Weights of a small transformer language model.
Size: MLP 1408 tanh GELU, vocabulary 30230, 78.5M parameters.
Architecture: LayerNorm before each block, rotary positions, biases, untied embeddings.
Training: a variant of Adam for these matrices, 1358M tokens.
MLP neurons of a small language model. Each row is named by its layer, matrix (up: input weights) and neuron, and shows model dimensions 240-303. Each number is 50 + 10 x the weight over its row's rms, rounded and kept within 0 to 99.
Before each neuron's rows, "fires on" lists the tokens most often at its 100 highest values on Wikipedia text that the model never trained on.

fires on: " |", "h", "ib", " expanded", "f", "land"
L3.up1224:64 63 53 50 46 36 57 67 60 54 41 70 42 46 50 56 48 43 70 47 52 49 36 64 53 46 51 43 48 47 43 54 40 73 40 48 41 59 41 39 61 58 55 39 51 38 57 47 49 32 40 49 51 36 54 28 63 77 59 46 45 35 30 46

fires on: "3", "2", "un", " jurisdiction", "don", "ations"
L2.up772:44 50 49 41 50 62 55 46 34 43 39 65 50 47 40 46 56 49 56 44 45 34 47 60 45 44 69 54 49 39 40 44 41 39 67 50 43 47 59 32 67 50 64 51 39 49 38 49 41 52 48 55 56 50 53 54 49 41 25 46 61 52 49 47

fires on: " |\n", "\n", " of", " home", " land"
L2.up874:33 48 50 50 41 57 52 48 77 59 42 51 41 45 52 53 49 42 43 50 35 40 46 67 40 65 44 46 45 54 38 55 59 52 57 47 40 53 47 67 57 45 54 51 45 35 44 55 57 44 50 60 58 50 44 55 53 43 51 60 49 65 52 60

fires on: " of", " into", " Total", " |\n", " on"
L3.up655:38 61 64 55 50 59 60 37 55 71 41 43 56 48 56 61 42 41 38 41 67 58 31 62 56 58 40 40 59 60 39 46 48 55 50 57 43 48 59 56 38 36 60 43 32 49 47 59 63 45 46 41 67 64 25 47 44 44 47 41 59 38 38 46

fires on: "s", " and", " to", " or", "ic", "'s"
L2.up1174:47 54 52 37 50 33 59 59 36 53 55 50 48 30 62 51 37 38 29 51 38 45 47 47 39 58 54 30 54 49 61 32 74 46 57 50 58 52 54 33 49 56 69 47 44 57 50 59 46 56 63 51 51 69 53 42 50 60 46 40 38 44 35 41

fires on: " in", " of", "an", " as"
L3.up740:52 55 63 49 48 72 44 65 70 55 58 47 55 57 46 53 43 56 40 44 54 46 42 54 54 28 30 53 44 56 64 66 63 58 47 50 48 52 43 44 43 55 54 61 46 52 45 45 59 50 42 57 34 48 67 49 60 51 76 43 46 52 32 65

fires on: "1", " that", "2", " of", "3", "0"
L3.up1349:51 57 51 35 40 61 54 53 55 48 43 73 56 61 33 46 42 42 39 48 62 39 41 52 53 55 52 62 57 34 48 54 59 53 62 42 73 53 38 47 57 65 43 48 52 60 53 50 46 43 66 52 55 46 74 49 37 52 50 67 64 54 56 42

fires on: "0", " that"
L3.up1122:33 44 38 44 45 58 41 52 52 51 44 63 60 32 42 45 37 42 42 37 42 58 44 56 40 69 48 30 36 41 52 46 49 55 65 47 64 61 52 60 33 39 59 34 42 69 42 57 56 63 44 57 43 53 57 54 54 45 55 54 42 56 64 30

fires on: "9", "0", "ard", ":", "rel"
L2.up1075:44 44 47 42 48 51 47 51 54 45 52 67 46 48 51 70 54 63 54 62 24 50 38 45 54 35 58 32 40 46 48 45 54 51 62 46 44 65 56 41 35 52 61 61 49 53 25 59 54 49 52 53 50 49 52 49 51 55 51 49 41 64 63 37

fires on: ".", " |", ":", "A"
L2.up9:54 48 41 61 36 37 45 46 28 41 44 56 43 37 51 56 36 70 66 73 39 28 49 49 62 46 41 39 52 53 51 37 47 40 23 37 39 46 38 55 45 48 49 53 50 63 39 75 67 59 37 52 44 45 58 44 53 66 62 59 50 62 51 51

fires on: " such", " Sh", ":", " with", "p", " |\n"
L3.up1201:46 49 48 59 56 47 41 33 59 40 41 51 63 30 56 47 44 56 64 54 52 56 42 40 40 51 30 33 58 40 57 27 44 56 48 29 59 68 55 49 48 42 55 40 43 42 32 43 44 45 43 48 64 46 48 47 60 55 47 57 36 23 68 38

fires on: " of", " and", ",", " for", "ian", "y"
L3.up983:50 56 55 48 33 57 53 32 44 54 63 65 39 58 40 53 46 53 45 46 52 58 60 47 58 59 40 31 43 51 55 60 45 73 59 51 53 33 54 41 39 54 49 58 45 61 55 56 56 65 53 57 32 49 45 58 64 47 58 44 46 43 57 36

fires on: "2", " of", "inos", "0", " direction", " in"
L2.up74:64 39 45 47 45 39 59 44 53 41 45 49 67 55 54 40 56 49 72 54 47 50 59 51 49 56 49 41 55 62 60 44 55 60 63 39 70 29 59 36 49 52 45 47 48 44 43 56 52 43 44 53 67 46 57 45 62 31 55 47 38 43 58 53

fires on: " that", ")", " the", "\"", "v", " Party"
L3.up348:49 57 54 47 57 45 50 62 62 46 54 59 47 47 49 50 49 45 50 54 52 55 64 61 49 62 65 53 52 52 53 52 52 62 49 50 72 45 43 38 40 50 67 39 45 32 46 57 49 58 46 51 41 56 45 39 52 47 45 62 50 50 60 48

fires on: "5", " of", "6", " |", "In", " to"
L3.up1012:53 52 52 50 59 51 52 65 36 44 70 66 54 41 70 70 51 43 54 57 53 53 45 64 61 55 44 50 30 46 54 51 55 58 54 48 53 41 53 41 54 48 71 36 52 59 59 54 53 44 41 55 75 47 53 72 52 58 52 57 73 52 51 51

fires on: " as", "0", "ar", " and"
L3.up123:45 66 64 67 39 55 51 55 33 46 48 58 45 56 47 61 62 55 45 51 35 49 47 72 54 37 47 49 59 59 38 46 45 38 33 35 54 41 53 62 41 49 48 49 46 51 60 29 45 43 44 68 67 29 67 55 50 41 44 53 59 49 63 57

fires on: ",", " of", "/s", " (", " or", "in"
L3.up541:57 47 52 51 36 57 37 34 50 57 42 64 54 54 43 64 54 50 58 44 44 55 50 53 55 33 40 34 58 38 57 37 68 60 50 47 44 54 54 49 39 65 66 44 51 55 50 54 55 60 46 57 45 64 55 58 38 50 50 45 27 48 49 37

fires on: "s", "'s", " Education", "'", " Country"
L2.up994:41 53 47 45 35 56 60 61 38 46 59 48 37 53 55 47 50 43 44 38 40 62 30 48 47 52 35 44 48 59 65 26 48 40 41 35 63 39 57 21 51 49 43 30 53 57 37 54 32 48 53 58 64 46 48 57 42 39 46 51 49 60 59 40

fires on: "–", ";", " ."
L3.up1004:43 63 53 45 61 35 35 68 51 47 46 52 65 45 57 55 47 58 29 44 39 45 57 49 45 41 53 39 58 58 53 53 60 24 50 49 60 48 54 50 56 38 67 51 50 58 61 51 47 46 31 70 54 49 57 45 60 33 71 38 59 56 41 45

fires on: "0", "ing", "ization", "by", "2"
L2.up499:46 37 41 37 51 47 32 53 49 54 51 63 44 72 47 59 61 65 57 51 63 38 56 59 58 56 55 39 44 45 52 55 52 56 51 51 50 48 45 64 50 50 43 34 31 57 36 51 57 41 57 47 53 43 48 38 53 57 55 62 54 37 70 42

fires on: " to", "'ve", "t", "-s", " res", "S"
L2.up1227:59 44 49 51 34 65 59 57 62 48 31 53 44 68 55 66 47 49 63 66 36 30 71 56 30 57 45 64 31 55 39 38 68 38 43 51 30 48 74 48 39 46 54 50 48 31 53 60 42 67 46 75 58 38 49 48 44 56 75 62 39 36 42 39

fires on: " that", " of", "z", " for", "h", "es"
L2.up1304:38 46 51 45 32 40 70 53 56 42 52 68 52 55 52 36 59 56 52 46 45 39 59 48 28 40 67 50 45 60 69 64 60 59 55 46 52 55 65 40 51 45 50 35 37 58 55 37 40 52 36 69 61 58 58 15 51 58 72 53 40 33 30 72

fires on: " to", " and", "s", " up"
L2.up1224:62 38 60 58 35 35 48 60 41 45 48 62 49 31 60 59 52 69 41 46 71 43 44 43 31 66 64 61 53 47 73 40 50 49 50 50 45 67 50 45 47 53 54 56 64 45 53 43 30 73 31 42 36 61 50 63 48 56 65 34 21 44 38 45

fires on: ";", " before", " as", ")"
L3.up1390:35 52 52 61 52 50 48 46 48 48 43 51 54 69 35 56 53 29 38 56 61 44 53 44 72 35 27 48 44 51 63 48 60 53 58 47 62 59 48 45 38 56 78 52 28 43 49 58 32 54 37 72 63 57 64 66 48 42 59 45 42 52 66 48

fires on: " and", " |\n", " or", ";\n", " |"
L3.up1055:44 45 47 45 52 60 50 47 44 47 44 39 29 68 32 55 32 56 30 52 41 54 44 49 69 50 37 43 45 49 48 53 46 45 39 56 64 47 55 47 44 58 87 37 50 27 51 48 44 50 55 54 68 47 49 45 47 48 55 32 44 49 47 55

fires on: " and", ",", " as"
L3.up327:46 77 62 64 50 52 58 42 51 44 44 48 50 55 48 42 60 39 56 35 56 46 52 58 52 45 31 33 56 51 45 55 47 67 45 51 45 40 59 47 46 41 57 53 37 51 38 31 49 50 40 54 58 61 40 52 46 39 53 47 44 44 61 27

fires on: ".\n\n", ".", ".\n"
L3.up703:65 59 33 47 46 51 47 53 50 47 48 50 60 71 50 44 50 52 58 47 62 38 48 57 67 52 38 41 40 66 64 51 72 57 38 45 52 54 46 38 49 58 51 57 40 47 45 50 30 46 54 55 59 41 59 48 30 42 51 42 45 44 56 56

fires on: " of", " N", " as", " for", " Yes", " time"
L3.up1290:52 50 54 58 60 58 68 62 72 38 66 53 29 57 62 36 50 63 50 45 35 48 51 26 42 35 52 53 42 54 50 62 46 66 50 41 47 47 53 52 46 57 52 52 52 64 56 34 54 35 46 54 35 43 52 58 54 52 64 43 44 51 42 58

fires on: "5", "6", "–", "of", "7", "4"
L2.up1180:46 54 52 51 57 66 43 55 41 59 59 49 54 47 48 51 63 32 49 62 42 37 60 42 52 33 43 48 33 56 52 51 58 26 47 41 61 47 42 55 63 30 37 57 53 44 40 55 56 45 38 45 34 46 52 61 49 46 67 37 39 59 06 62

fires on: " Sw", "/s", " res", "-s", "8", "S"
L2.up617:48 54 47 63 60 48 39 36 75 37 52 53 44 57 46 61 53 38 55 52 49 45 58 64 48 66 33 47 31 53 43 33 55 41 72 43 61 44 67 46 46 47 41 45 48 39 57 55 47 61 40 56 54 21 58 36 44 52 60 62 41 44 61 41

fires on: " |", " number"
L3.up1284:57 45 52 31 61 49 45 52 36 55 58 39 54 34 64 44 41 49 54 26 64 56 54 37 44 45 43 49 42 48 64 43 34 36 46 27 40 45 45 40 43 52 57 54 53 49 53 47 58 41 55 67 52 43 45 56 77 65 64 53 63 55 29 57

fires on: " in", " of", " at", "j", " place", " through"
L3.up1340:46 65 61 47 57 49 49 40 69 35 47 49 56 58 60 29 40 28 54 70 41 54 42 47 51 48 29 53 45 34 65 47 49 67 50 36 58 35 58 43 41 49 64 42 42 65 52 68 47 68 51 45 58 46 66 49 65 57 51 46 50 31 71 35

fires on: ")", "\"", ":", " based", " resulting", ";"
L3.up1377:49 67 32 49 37 30 38 59 48 45 24 67 61 51 31 59 50 36 31 66 58 52 65 61 37 39 47 62 42 42 74 31 40 49 49 43 60 57 35 46 54 39 60 45 54 35 41 65 36 57 60 49 29 50 46 55 52 47 54 54 37 45 47 41

fires on: "9", " World", " games", "4", " New", "cht"
L3.up508:53 34 73 54 38 59 49 42 50 46 64 41 38 44 35 47 49 38 44 36 58 51 58 33 49 39 66 59 42 45 41 59 51 49 64 39 53 40 39 54 36 75 66 34 41 47 65 39 53 64 38 36 49 65 72 39 28 67 52 30 48 46 48 33

fires on: " to", "ed", "s", " help", " of", " helped"
L2.up590:59 45 50 36 34 48 52 40 48 50 36 61 44 52 38 62 46 51 29 52 61 50 67 46 49 60 50 46 68 50 47 35 54 56 49 55 62 44 42 47 60 61 46 52 46 58 35 63 52 61 06 53 25 51 39 66 57 75 46 56 57 53 39 49

fires on: ",", " |"
L3.up476:51 62 40 61 36 40 31 49 53 51 50 64 34 72 26 60 44 56 60 64 55 43 59 43 61 30 56 29 61 50 52 50 42 32 46 46 61 51 52 55 42 63 63 55 46 58 58 50 48 56 55 58 60 56 53 49 50 53 56 50 32 46 70 45

fires on: ".\n\n", "."
L3.up826:65 64 43 30 46 58 49 56 49 34 42 55 58 64 52 45 44 54 68 51 51 34 50 53 67 58 37 51 39 60 64 55 66 59 37 48 42 61 50 44 39 61 52 49 30 39 45 57 33 45 54 56 52 43 50 42 29 55 54 29 49 29 62 51

fires on: " time", " where", " at", " when", " in", " season"
L3.up1138:51 45 58 59 43 65 60 36 51 48 33 42 58 55 55 44 46 50 38 75 49 37 46 34 58 40 52 54 53 45 47 31 45 60 61 48 59 37 69 38 62 41 68 30 37 16 45 55 64 66 44 52 49 43 46 60 50 35 52 44 53 53 58 40